Weights of a small transformer language model: vocabulary 8192.
MLP neurons of a small language model. Each row is named by its layer, matrix (gate and up: input weights) and neuron, and shows model dimensions 96-191. Each number is 200 + 30 x the weight over its row's rms, rounded and kept within 0 to 999. A neuron's up and down rows have the sign that makes its largest values positive.
A block is one neuron, or neurons of one layer that tend to fire together. After each block is what it responds to, as a language model described it from the Wikipedia text at the highest values.

L9.gate1351,227,158,221,197,195,219,173,258,207,191,174,167,181,188,251,223,184,221,190,212,146,232,236,161,218,187,233,224,235,240,189,232,218,196,215,219,170,199,187,214,257,142,219,165,188,180,198,180,179,206,211,192,220,165,181,272,160,246,209,191,178,217,185,179,165,229,261,185,181,253,201,213,225,203,172,241,236,274,205,178,153,206,200,178,201,219,211,212,215,208,235,169,205,215,182,244
L9.up1351,155,213,196,215,176,151,220,214,190,166,213,202,177,229,165,224,196,182,211,213,206,233,187,215,206,225,201,197,183,160,209,160,198,198,235,195,228,232,274,157,157,204,230,178,205,224,209,243,150,200,216,167,270,147,206,163,190,229,260,185,179,205,265,153,197,206,200,183,168,191,235,262,249,199,224,228,185,174,192,211,146,204,203,256,193,233,174,182,239,253,170,180,186,212,226,184
L9.gate1460,193,179,155,177,209,265,190,182,173,194,270,211,215,193,184,178,192,208,252,195,277,177,254,201,213,140,232,208,246,168,224,201,159,222,237,263,168,280,166,180,203,225,207,189,176,205,217,218,157,178,193,143,172,181,201,120,165,243,196,251,229,156,216,174,152,185,186,153,204,170,150,213,230,298,199,200,163,222,231,212,181,181,199,212,189,181,219,194,193,221,223,220,160,199,206,156
L9.up1460,162,193,212,182,203,244,188,197,185,168,224,254,224,192,110,214,247,251,250,221,224,205,197,206,189,218,197,232,211,208,192,242,175,182,215,243,183,196,164,115,157,168,255,238,210,184,163,167,217,183,216,202,211,228,169,181,159,237,257,164,205,228,207,131,195,246,168,201,188,209,205,224,197,193,240,201,178,163,184,273,153,205,241,233,176,170,131,175,160,175,244,167,214,170,157,236
Description: Preposition "in" after verbs. The word in (also In) right after a verb, object or sentence end, usually starting a date or place, as in formed in 2004, released in December.

L9.gate1187,202,153,178,209,186,225,229,185,158,244,176,170,190,136,233,167,206,225,152,226,152,182,194,226,243,164,221,193,172,183,247,124,234,155,299,182,172,193,202,141,202,135,202,180,244,184,205,231,211,143,185,197,224,193,209,218,173,163,192,229,221,210,219,206,209,252,238,189,204,237,202,203,190,208,191,201,192,241,178,212,235,181,228,261,261,231,218,167,165,201,246,222,237,211,203,132
L9.up1187,218,165,156,220,185,205,223,150,177,196,212,213,199,160,246,185,195,208,170,195,179,108,232,248,177,219,169,158,148,183,202,172,170,186,215,178,186,213,214,184,207,173,193,171,232,224,211,186,238,173,210,243,226,214,197,230,158,173,194,228,178,216,198,219,176,250,229,221,236,168,199,154,201,207,231,210,149,194,206,175,222,168,204,194,265,231,223,185,222,201,212,223,236,217,183,190
L9.gate1219,216,179,213,169,170,267,249,205,220,210,201,188,180,241,173,172,241,220,195,161,155,233,190,227,259,194,186,172,161,211,185,136,207,105,233,224,195,169,217,194,236,197,256,192,217,210,153,221,269,156,241,214,220,194,165,193,189,239,202,153,200,187,186,218,218,215,206,228,204,173,200,217,204,183,181,185,245,198,202,241,178,196,191,218,245,199,224,235,205,198,225,236,253,190,190,152
L9.up1219,193,181,188,179,115,263,242,217,205,214,199,222,239,204,233,257,164,185,170,210,149,181,226,230,196,224,191,199,209,223,281,198,175,195,166,159,193,216,227,231,174,239,171,248,217,209,220,230,200,205,221,142,215,146,210,226,133,201,219,197,180,211,214,249,179,237,214,235,165,178,176,183,167,153,192,216,183,237,220,176,185,211,203,275,192,247,190,176,177,178,172,258,227,220,171,217
Description: Mass nouns as modifiers. Fires on uncountable or activity nouns, often gerunds, used generically or as the head of a compound, e.g. water (conservation), land use, housing, coding.

L8.gate408,237,224,223,201,174,207,191,193,222,172,148,182,203,201,155,279,177,216,225,223,177,204,169,236,200,236,172,212,145,216,194,188,174,173,210,179,158,180,170,171,195,161,233,243,200,209,192,261,194,222,155,273,245,117,264,265,222,196,241,209,192,184,188,175,164,253,183,194,196,173,225,208,180,170,237,207,177,216,187,234,185,222,258,196,207,229,220,209,165,133,192,203,243,158,176,159
L8.up408,183,231,208,180,190,129,244,195,247,200,119,161,220,202,169,192,179,212,161,176,203,216,217,178,204,210,235,194,178,275,191,179,201,208,201,204,233,192,139,224,161,199,231,194,124,203,217,178,223,244,168,183,178,178,205,198,202,188,165,194,206,180,238,175,210,230,206,213,217,179,187,249,213,191,278,194,195,146,167,227,205,210,166,189,264,202,207,240,192,223,173,228,229,175,207,188
L8.gate907,179,172,216,176,185,252,227,168,214,216,214,231,232,188,194,252,211,210,244,182,156,175,221,226,234,185,172,206,216,163,227,167,191,210,246,197,264,212,190,185,228,223,191,210,193,202,150,238,247,209,222,246,201,156,251,219,208,188,180,227,243,143,235,223,211,204,224,226,297,218,210,173,172,190,181,186,193,205,191,167,160,167,174,203,151,171,228,148,205,180,189,209,214,205,146,244
L8.up907,240,178,199,197,163,186,154,210,244,164,214,130,221,195,218,241,177,182,239,161,233,210,305,246,149,180,187,212,190,203,209,209,199,194,258,191,212,189,222,187,185,235,206,172,219,244,200,239,183,220,256,224,214,176,204,204,195,181,171,199,202,159,230,195,155,169,190,187,228,172,229,177,141,273,200,244,152,237,167,243,188,263,209,206,206,262,189,170,225,201,205,222,172,185,275,215
L8.gate1125,208,206,191,177,180,205,182,187,139,204,198,206,236,184,233,168,181,195,200,190,165,193,218,177,214,215,113,189,184,224,162,177,233,180,172,208,202,265,247,253,253,246,224,153,199,206,166,193,201,264,157,199,179,169,224,174,180,229,215,207,228,232,184,171,164,226,223,222,206,159,247,241,247,228,224,184,161,220,239,253,187,205,270,200,231,232,146,217,194,254,188,236,160,213,231,160
L8.up1125,239,213,206,172,166,178,185,170,216,215,165,165,217,230,178,187,191,180,185,202,168,212,195,194,164,148,149,220,221,240,173,181,198,218,216,188,207,191,201,169,224,182,246,234,223,207,136,179,220,239,158,205,196,184,221,172,160,190,218,181,189,231,114,177,140,232,277,180,219,196,168,204,147,157,215,206,169,214,219,222,130,252,218,220,187,185,198,192,219,205,239,191,152,195,205,175
L8.gate1134,195,209,185,153,203,119,234,114,244,205,187,199,233,180,207,177,187,195,184,221,172,233,202,259,208,265,120,222,176,270,198,160,228,176,241,216,252,188,230,235,224,202,275,194,217,152,173,189,170,253,222,229,164,195,262,243,189,208,219,196,228,211,183,230,219,178,216,234,190,181,171,173,229,190,214,215,234,178,202,244,188,204,280,204,248,218,237,180,194,168,222,167,218,189,182,171
L8.up1134,183,184,185,160,228,198,204,197,152,197,221,222,194,186,235,157,177,187,182,201,241,181,206,188,187,193,166,207,190,186,197,163,147,147,190,194,191,206,190,136,158,174,241,224,266,160,186,141,209,152,207,180,207,205,189,198,164,190,262,205,205,224,202,217,149,204,206,273,190,179,259,213,237,195,184,223,120,237,188,207,192,231,220,188,235,194,234,188,220,131,208,173,202,228,173,208
Description: Action noun suffixes. Final pieces completing nouns that name a process or action, often before "of": -ation, -ing, -ment (preservation, cutting, recruitment), plus production, promotion.

L8.gate611,201,165,185,253,187,215,215,202,161,191,171,194,210,181,169,204,170,248,244,232,184,194,200,222,162,204,225,204,197,223,165,232,217,183,243,225,222,227,193,216,232,193,177,101,172,193,196,203,241,213,178,192,181,158,230,222,157,173,186,129,199,202,141,137,161,195,179,230,173,218,171,215,188,227,214,242,190,238,195,228,182,241,215,228,126,256,188,183,195,145,207,263,172,179,149,214
L8.up611,234,231,195,230,196,218,215,158,189,186,249,210,227,221,199,204,215,192,176,259,207,233,244,150,187,169,204,238,203,208,158,185,204,251,185,228,210,240,191,250,205,177,235,145,202,170,121,188,194,231,194,211,219,238,192,244,130,169,170,197,219,217,161,221,213,226,151,256,159,150,250,173,170,194,230,163,212,206,175,217,225,139,177,225,184,180,214,171,205,203,138,262,241,137,104,220
L8.gate675,177,191,143,207,122,215,210,206,184,155,171,174,220,170,199,170,175,204,207,205,240,157,174,205,159,215,226,194,238,259,197,182,201,195,252,176,164,191,217,165,206,202,228,193,196,153,197,231,182,192,175,227,184,214,185,257,243,206,157,195,184,168,218,211,194,225,192,157,185,183,206,175,232,238,191,213,180,241,167,179,189,199,190,236,195,162,232,179,233,184,174,235,131,172,160,207
L8.up675,188,194,208,220,202,190,171,216,185,176,175,261,191,206,166,217,202,176,220,229,212,206,201,208,230,185,204,155,201,180,203,201,156,207,207,214,217,204,257,221,193,230,227,168,217,206,205,189,180,165,196,203,266,195,199,120,250,234,275,187,209,203,157,170,195,173,231,182,226,140,227,180,178,188,236,215,219,229,246,189,199,205,222,230,250,180,207,207,230,187,135,201,170,218,179,226
L8.gate1135,257,209,256,225,179,235,167,210,227,241,210,186,210,191,151,183,162,176,190,154,176,197,198,236,178,256,207,212,238,189,244,191,190,193,209,173,190,188,147,175,151,173,194,206,200,189,175,186,255,199,171,201,214,212,197,232,191,180,205,215,149,213,181,190,259,240,194,190,155,203,236,143,229,170,197,164,247,251,169,212,220,207,205,193,226,195,251,239,202,214,186,182,164,232,194,153
L8.up1135,239,160,206,239,217,203,213,231,182,271,138,186,184,231,204,224,185,185,145,160,210,179,229,193,247,161,143,226,229,198,178,201,165,174,182,152,168,231,163,202,228,231,184,175,210,152,215,179,195,183,242,177,230,157,178,150,183,229,172,191,169,206,199,215,163,179,199,163,206,197,157,141,252,205,175,178,202,221,248,189,250,146,214,189,225,206,152,137,192,252,254,236,228,207,217,173
L8.gate1528,230,194,231,197,235,212,197,222,229,219,185,273,225,157,154,197,199,177,216,213,241,208,178,229,146,185,156,262,195,188,225,223,177,234,216,224,188,195,176,174,209,202,240,186,194,162,212,233,219,203,199,176,177,167,194,187,192,194,215,217,136,207,222,144,247,194,166,159,187,145,183,269,273,188,211,212,158,176,136,244,211,174,184,215,184,214,247,181,200,180,256,206,171,185,191,142
L8.up1528,189,219,207,180,207,197,191,175,162,175,185,214,136,191,189,223,185,194,216,266,215,220,196,220,191,188,224,259,157,197,210,223,192,198,211,224,178,196,200,146,165,217,222,198,191,191,233,222,191,215,217,239,198,249,234,233,160,232,209,206,197,209,188,151,224,175,215,238,204,188,223,239,223,194,185,247,199,206,165,167,190,236,171,160,243,207,235,186,198,209,208,207,228,221,202,197
Description: Partitive "of" after quantifiers. Mostly "of" after quantifier or part words (most of, one of, some of, all of, four of), plus "under" and label colons.

L7.gate574,243,225,198,197,246,191,183,158,189,133,177,185,202,210,147,156,216,256,221,218,195,166,185,269,223,180,155,255,140,222,185,196,232,181,214,204,157,181,169,160,162,206,235,178,286,192,215,223,209,152,229,196,233,182,187,201,198,179,214,234,204,190,180,218,164,224,173,157,178,168,187,191,184,207,145,154,209,235,182,212,223,238,210,176,222,229,234,239,185,157,198,192,202,194,166,155
L7.up574,222,193,162,225,133,202,194,169,192,200,139,213,218,215,143,193,196,216,159,232,166,190,161,190,160,222,176,201,163,218,192,200,169,168,151,238,196,172,174,179,220,204,195,248,212,210,231,183,233,202,199,156,243,185,213,207,205,200,228,198,234,170,192,158,171,263,156,163,243,207,212,258,162,222,190,169,222,164,158,207,167,233,203,181,234,213,227,218,173,217,176,228,195,161,215,181
L7.gate606,179,215,181,212,130,230,207,233,229,186,206,185,193,178,169,198,254,251,170,172,207,220,208,219,216,187,187,194,210,210,200,205,165,225,248,221,172,188,196,235,203,255,195,238,271,221,168,237,178,163,170,220,242,192,199,181,178,227,146,234,184,187,266,171,204,212,199,216,184,201,174,223,224,214,205,203,184,188,165,185,229,207,176,194,229,169,172,180,194,174,242,232,240,188,203,149
L7.up606,156,232,170,173,180,223,214,253,168,112,194,223,243,192,208,188,236,215,152,244,233,232,173,217,167,179,191,196,188,198,156,153,191,188,201,223,188,199,244,238,181,190,170,189,191,201,210,141,224,141,197,156,194,169,240,231,214,188,203,240,180,170,219,181,215,177,182,285,164,208,188,206,235,197,196,192,214,143,174,220,189,179,205,217,221,197,209,213,246,147,205,186,220,205,237,184
L7.gate659,196,197,225,176,177,201,231,227,224,240,199,180,235,219,167,157,214,246,203,202,161,176,193,212,210,168,194,212,198,223,187,172,194,244,192,189,164,174,213,173,202,178,218,179,203,196,234,182,184,235,211,234,233,207,180,231,217,211,229,171,194,185,213,181,187,239,197,204,186,187,214,210,224,199,169,196,216,199,225,214,187,215,204,160,189,229,169,175,192,194,171,187,199,226,185,175
L7.up659,232,201,166,221,205,195,196,174,259,256,218,186,191,226,209,203,179,232,135,238,200,247,232,202,162,171,227,194,162,287,236,206,232,204,194,199,215,179,264,150,179,226,224,225,247,221,209,234,243,202,227,232,212,199,179,198,168,209,207,184,196,197,169,152,230,164,204,194,196,168,245,190,211,208,196,188,268,183,211,222,258,181,207,179,206,183,165,144,174,177,189,223,209,216,161,188
L7.gate666,254,185,185,205,212,227,199,243,205,232,129,169,173,215,199,185,270,215,188,208,221,253,227,131,158,143,221,209,163,161,227,210,152,197,245,171,168,218,190,210,174,198,203,179,148,217,184,207,234,193,215,195,235,207,193,208,182,153,198,202,227,205,214,222,200,201,192,184,246,213,236,147,179,220,189,186,196,226,161,173,173,241,190,215,261,204,158,160,247,191,172,216,270,179,190,176
L7.up666,195,217,178,174,199,260,205,200,165,223,176,211,225,207,230,209,217,207,186,202,163,184,188,204,153,244,185,198,223,198,254,188,171,190,212,130,178,190,226,211,126,141,226,254,230,203,188,263,173,221,236,212,221,169,196,222,156,192,191,187,255,140,221,194,185,214,246,207,203,218,213,210,190,192,202,245,200,241,169,206,201,238,243,213,203,225,258,191,177,262,151,223,202,209,230,160
L7.gate900,207,132,186,253,204,202,202,212,205,207,223,183,215,195,221,122,211,208,225,223,198,196,252,153,164,207,125,234,231,199,206,201,193,137,175,241,219,197,217,174,195,160,192,199,248,133,175,187,207,189,147,186,222,200,230,208,174,160,185,229,224,174,186,193,266,236,192,159,218,157,260,211,172,232,208,192,219,222,213,212,199,267,221,217,218,219,125,189,133,171,177,153,238,196,227,202
L7.up900,227,229,174,239,255,152,194,164,217,253,174,192,211,181,218,236,182,209,144,152,185,143,153,159,198,228,219,142,182,212,208,165,240,205,179,210,161,167,200,191,181,171,198,214,144,208,193,143,255,208,160,190,238,208,184,213,188,212,222,287,191,242,180,195,162,177,207,233,190,230,202,221,206,192,180,181,200,240,210,203,205,215,192,202,208,192,135,203,168,175,240,141,270,224,234,224
L7.gate1247,208,155,172,196,175,242,229,189,199,181,165,190,215,171,207,214,197,190,241,171,129,204,209,226,195,202,179,235,142,221,247,184,239,134,211,165,210,235,183,167,177,196,202,207,215,193,219,159,198,199,217,179,248,190,253,228,136,219,199,220,244,238,182,253,198,217,204,228,271,150,210,218,177,171,201,198,189,230,150,218,201,247,198,241,196,197,242,212,173,190,181,213,201,199,246,162
L7.up1247,184,181,165,175,191,201,188,156,173,145,201,166,181,174,210,225,222,188,209,146,149,159,201,210,187,172,155,232,164,178,216,167,224,191,236,182,205,182,146,170,202,175,234,220,185,168,156,209,209,204,210,215,217,198,183,169,149,216,226,175,272,203,145,223,147,148,309,172,290,220,169,200,141,165,215,206,223,206,206,210,217,220,193,188,209,207,257,227,225,227,242,162,235,174,228,161
L7.gate1248,160,168,147,190,203,165,157,170,207,201,190,152,229,121,217,198,199,196,193,218,211,216,187,201,199,250,186,198,194,207,144,219,180,163,212,183,177,173,222,239,163,188,213,187,190,170,214,245,219,190,149,214,258,190,182,205,209,202,237,265,183,194,199,186,242,215,221,204,201,166,260,237,211,231,214,177,217,182,183,206,227,263,209,248,237,265,260,238,214,197,261,252,204,175,227,157
L7.up1248,214,230,191,214,151,190,216,215,196,205,205,233,157,183,216,214,185,197,221,207,203,174,186,230,157,242,182,204,146,173,129,234,169,165,174,208,164,174,224,206,186,181,241,176,182,197,197,181,180,186,173,211,219,211,183,217,233,176,148,207,149,260,162,234,192,202,206,259,183,192,243,249,202,234,210,188,172,171,225,168,260,187,181,239,191,164,233,159,199,255,138,239,189,230,205,235
L7.gate1352,213,187,184,227,179,220,198,166,221,223,231,213,191,195,218,188,206,189,218,226,143,234,169,197,194,145,222,189,200,209,170,240,186,198,200,197,162,226,251,252,182,187,273,228,211,198,219,188,153,241,170,198,208,236,252,230,144,261,242,258,244,152,188,189,198,150,255,191,238,213,246,190,259,197,178,177,132,229,195,168,184,254,218,232,206,147,205,177,174,239,200,203,187,199,208,137
L7.up1352,243,212,223,209,216,202,228,216,190,177,152,164,211,193,189,188,185,196,161,184,164,202,281,200,208,225,140,247,179,228,268,209,267,115,261,154,167,195,164,184,221,192,191,126,248,198,197,172,203,181,233,187,193,201,189,147,199,154,203,211,221,224,212,152,215,242,221,187,163,240,206,203,183,187,199,174,215,195,158,218,209,202,207,194,146,274,185,252,233,115,183,213,192,196,212,174
Description: Action-noun suffixes. Suffix pieces that finish nouns naming an activity or process, mostly -ing, also -ation and -ment, as in machine learning, editing, recruitment, construction.

L7.gate143,162,150,210,235,174,253,170,208,223,192,196,193,187,166,196,219,197,229,174,199,189,150,205,182,211,247,200,183,268,153,220,180,249,157,210,164,196,158,158,157,167,148,194,154,205,219,183,208,220,173,103,214,239,204,211,173,217,206,192,296,195,139,157,182,245,181,218,172,216,200,235,242,189,217,167,236,232,162,197,188,195,286,201,194,211,223,179,212,233,213,198,146,226,210,214,196
L7.up143,213,252,200,183,184,173,164,211,215,216,153,160,181,188,238,186,183,202,235,181,154,199,195,181,210,265,195,227,213,200,158,163,137,249,198,250,198,186,185,192,242,212,159,194,205,203,182,182,191,166,178,213,157,169,241,210,171,219,188,221,187,183,170,219,238,220,213,215,198,235,210,165,175,167,205,236,237,209,184,193,195,180,235,200,181,222,236,127,215,232,143,216,195,223,200,198
L7.gate324,165,184,203,243,160,171,189,214,166,184,253,234,220,182,183,219,239,174,243,168,195,218,221,141,169,236,193,202,173,251,204,189,214,170,225,219,232,163,208,207,228,201,229,226,189,255,182,193,180,230,234,248,187,222,217,240,204,223,246,207,189,175,201,167,178,164,230,193,241,160,186,211,213,259,171,197,220,233,185,229,223,198,190,202,178,160,207,176,179,158,180,202,208,263,201,210
L7.up324,210,228,176,166,245,174,193,224,181,221,250,206,202,167,229,127,182,164,210,190,232,201,235,158,233,183,207,198,203,254,205,180,159,249,228,192,146,197,184,219,214,234,143,162,215,170,203,148,202,232,199,220,230,181,237,175,190,138,194,169,182,224,207,165,202,213,196,200,230,145,202,150,216,199,201,218,233,188,119,215,230,211,180,191,201,217,196,170,213,209,179,176,225,232,243,197
L7.gate371,200,215,149,205,218,207,182,265,215,172,204,215,188,164,161,219,215,173,245,212,138,246,226,258,189,225,151,141,246,185,184,225,209,175,223,200,145,220,226,170,184,179,204,150,245,164,181,234,160,177,213,247,213,229,226,213,162,260,159,209,184,198,242,182,194,185,223,203,202,222,199,163,179,161,178,207,212,240,162,264,232,237,198,188,180,192,212,162,231,200,139,227,210,163,195,206
L7.up371,197,186,181,192,248,241,184,240,193,274,196,216,232,278,277,215,226,180,160,195,211,201,188,178,203,195,205,180,213,164,158,195,202,183,163,144,186,254,239,249,181,183,170,187,190,170,271,167,235,192,224,191,175,228,194,221,123,197,217,179,202,198,173,207,242,170,214,172,221,221,170,152,201,213,159,204,145,223,214,222,203,253,173,184,215,215,226,175,238,205,190,137,187,193,234,162
L7.gate497,262,157,259,204,242,181,175,222,174,282,193,222,253,176,220,221,217,176,217,175,216,205,272,215,167,207,139,219,213,166,171,196,234,242,218,188,168,211,201,193,221,239,178,168,235,248,260,177,200,203,224,178,165,189,215,223,241,191,260,272,159,226,186,191,211,250,240,170,159,158,204,212,185,177,213,220,174,194,204,211,198,168,205,190,176,211,178,216,215,193,185,179,167,150,234,171
L7.up497,187,206,210,179,177,152,184,187,218,191,178,200,121,116,218,178,185,183,176,210,203,180,176,233,204,193,225,201,204,225,176,188,241,185,191,207,220,166,220,194,190,173,241,179,176,175,154,275,197,159,142,184,194,218,172,214,195,152,205,152,168,204,182,145,257,178,179,185,189,222,257,239,250,232,195,188,200,193,186,247,189,207,189,189,211,179,214,203,199,200,225,197,183,206,211,178
L7.gate523,213,174,181,157,205,246,251,222,208,250,214,225,213,183,168,244,157,225,190,173,191,218,179,195,174,226,233,206,203,161,189,212,234,166,188,193,171,239,206,146,251,245,260,208,163,207,212,205,194,240,265,223,212,229,218,172,178,197,182,245,152,234,190,135,284,227,166,242,173,241,172,166,168,239,217,213,186,208,142,181,201,272,183,176,194,242,238,152,209,165,206,244,245,197,205,234
L7.up523,237,234,213,231,237,208,188,253,228,172,199,216,180,176,232,247,206,200,142,193,213,221,203,191,187,178,161,203,192,157,166,235,189,241,184,231,157,195,230,130,190,180,169,177,152,192,165,172,216,214,214,132,202,201,223,219,126,205,155,195,122,244,192,206,233,184,218,227,190,179,221,222,216,251,183,192,203,188,193,170,202,190,191,181,224,162,199,210,138,218,198,215,227,224,217,192
L7.gate1071,174,180,176,233,202,253,163,231,225,209,207,201,203,200,190,199,159,186,237,185,213,270,140,201,202,233,194,236,243,215,271,183,206,234,201,211,204,178,202,188,230,203,189,206,220,165,231,161,179,175,155,217,231,201,254,195,205,207,245,220,192,192,213,175,249,138,179,194,181,204,218,201,218,181,163,201,165,184,200,190,185,225,222,97,172,172,115,209,174,164,193,213,223,195,149,220
L7.up1071,176,192,144,167,151,240,141,225,253,201,192,167,182,217,203,224,169,134,228,176,193,181,192,170,151,166,193,184,192,203,201,176,244,201,188,233,233,215,219,176,215,200,212,223,203,224,227,205,186,214,140,190,223,229,199,261,189,201,200,199,197,221,164,208,211,219,214,179,266,238,172,232,242,212,218,178,181,197,233,185,223,236,203,175,233,184,223,192,247,130,206,195,203,185,189,199
L7.gate1282,227,191,154,256,169,209,172,205,137,215,227,205,186,235,145,177,180,216,226,223,239,222,159,184,219,211,213,264,177,159,160,204,179,176,211,181,181,217,220,206,153,193,236,218,246,198,228,171,229,250,169,206,229,256,186,275,131,242,208,163,179,139,278,150,204,234,145,181,146,228,215,199,195,249,189,215,192,244,263,211,197,210,185,254,230,168,265,202,270,226,208,195,214,180,237,236
L7.up1282,208,166,162,188,212,210,207,159,181,240,194,193,212,217,222,261,165,163,239,205,217,157,160,217,185,226,218,136,201,188,214,198,217,192,202,171,152,183,198,178,199,189,169,189,232,131,219,220,178,175,219,180,186,186,147,193,252,192,191,193,217,203,192,210,128,179,169,215,183,154,181,184,150,192,198,170,209,183,184,156,149,196,200,188,159,210,209,217,225,162,225,228,194,163,162,177
L7.gate1482,219,228,200,207,168,169,224,239,163,203,249,220,205,194,196,226,189,197,184,198,198,159,193,264,232,217,241,198,221,225,223,241,236,209,195,248,205,240,220,236,176,201,196,146,259,154,192,182,179,194,208,223,264,228,175,175,206,284,232,159,227,199,250,200,224,198,199,149,204,162,182,212,212,226,195,162,215,150,176,206,238,216,140,232,194,187,215,188,208,167,166,224,255,204,219,160
L7.up1482,221,238,184,245,205,237,220,203,222,204,164,222,173,205,209,203,260,209,190,244,185,229,184,181,188,205,203,221,269,174,194,209,168,168,170,152,206,130,196,231,183,199,220,253,179,202,208,158,207,177,251,120,159,158,214,205,192,201,227,259,181,166,241,215,166,169,195,199,221,192,183,195,211,176,225,232,146,187,202,220,191,196,239,189,177,222,170,243,234,235,202,211,207,223,222,192
Description: Prepositions linking noun phrases. Prepositions, mostly of and in, that join a noun to a following phrase inside a fixed expression, e.g., Rookie of the Year, seconds left in the game, away from.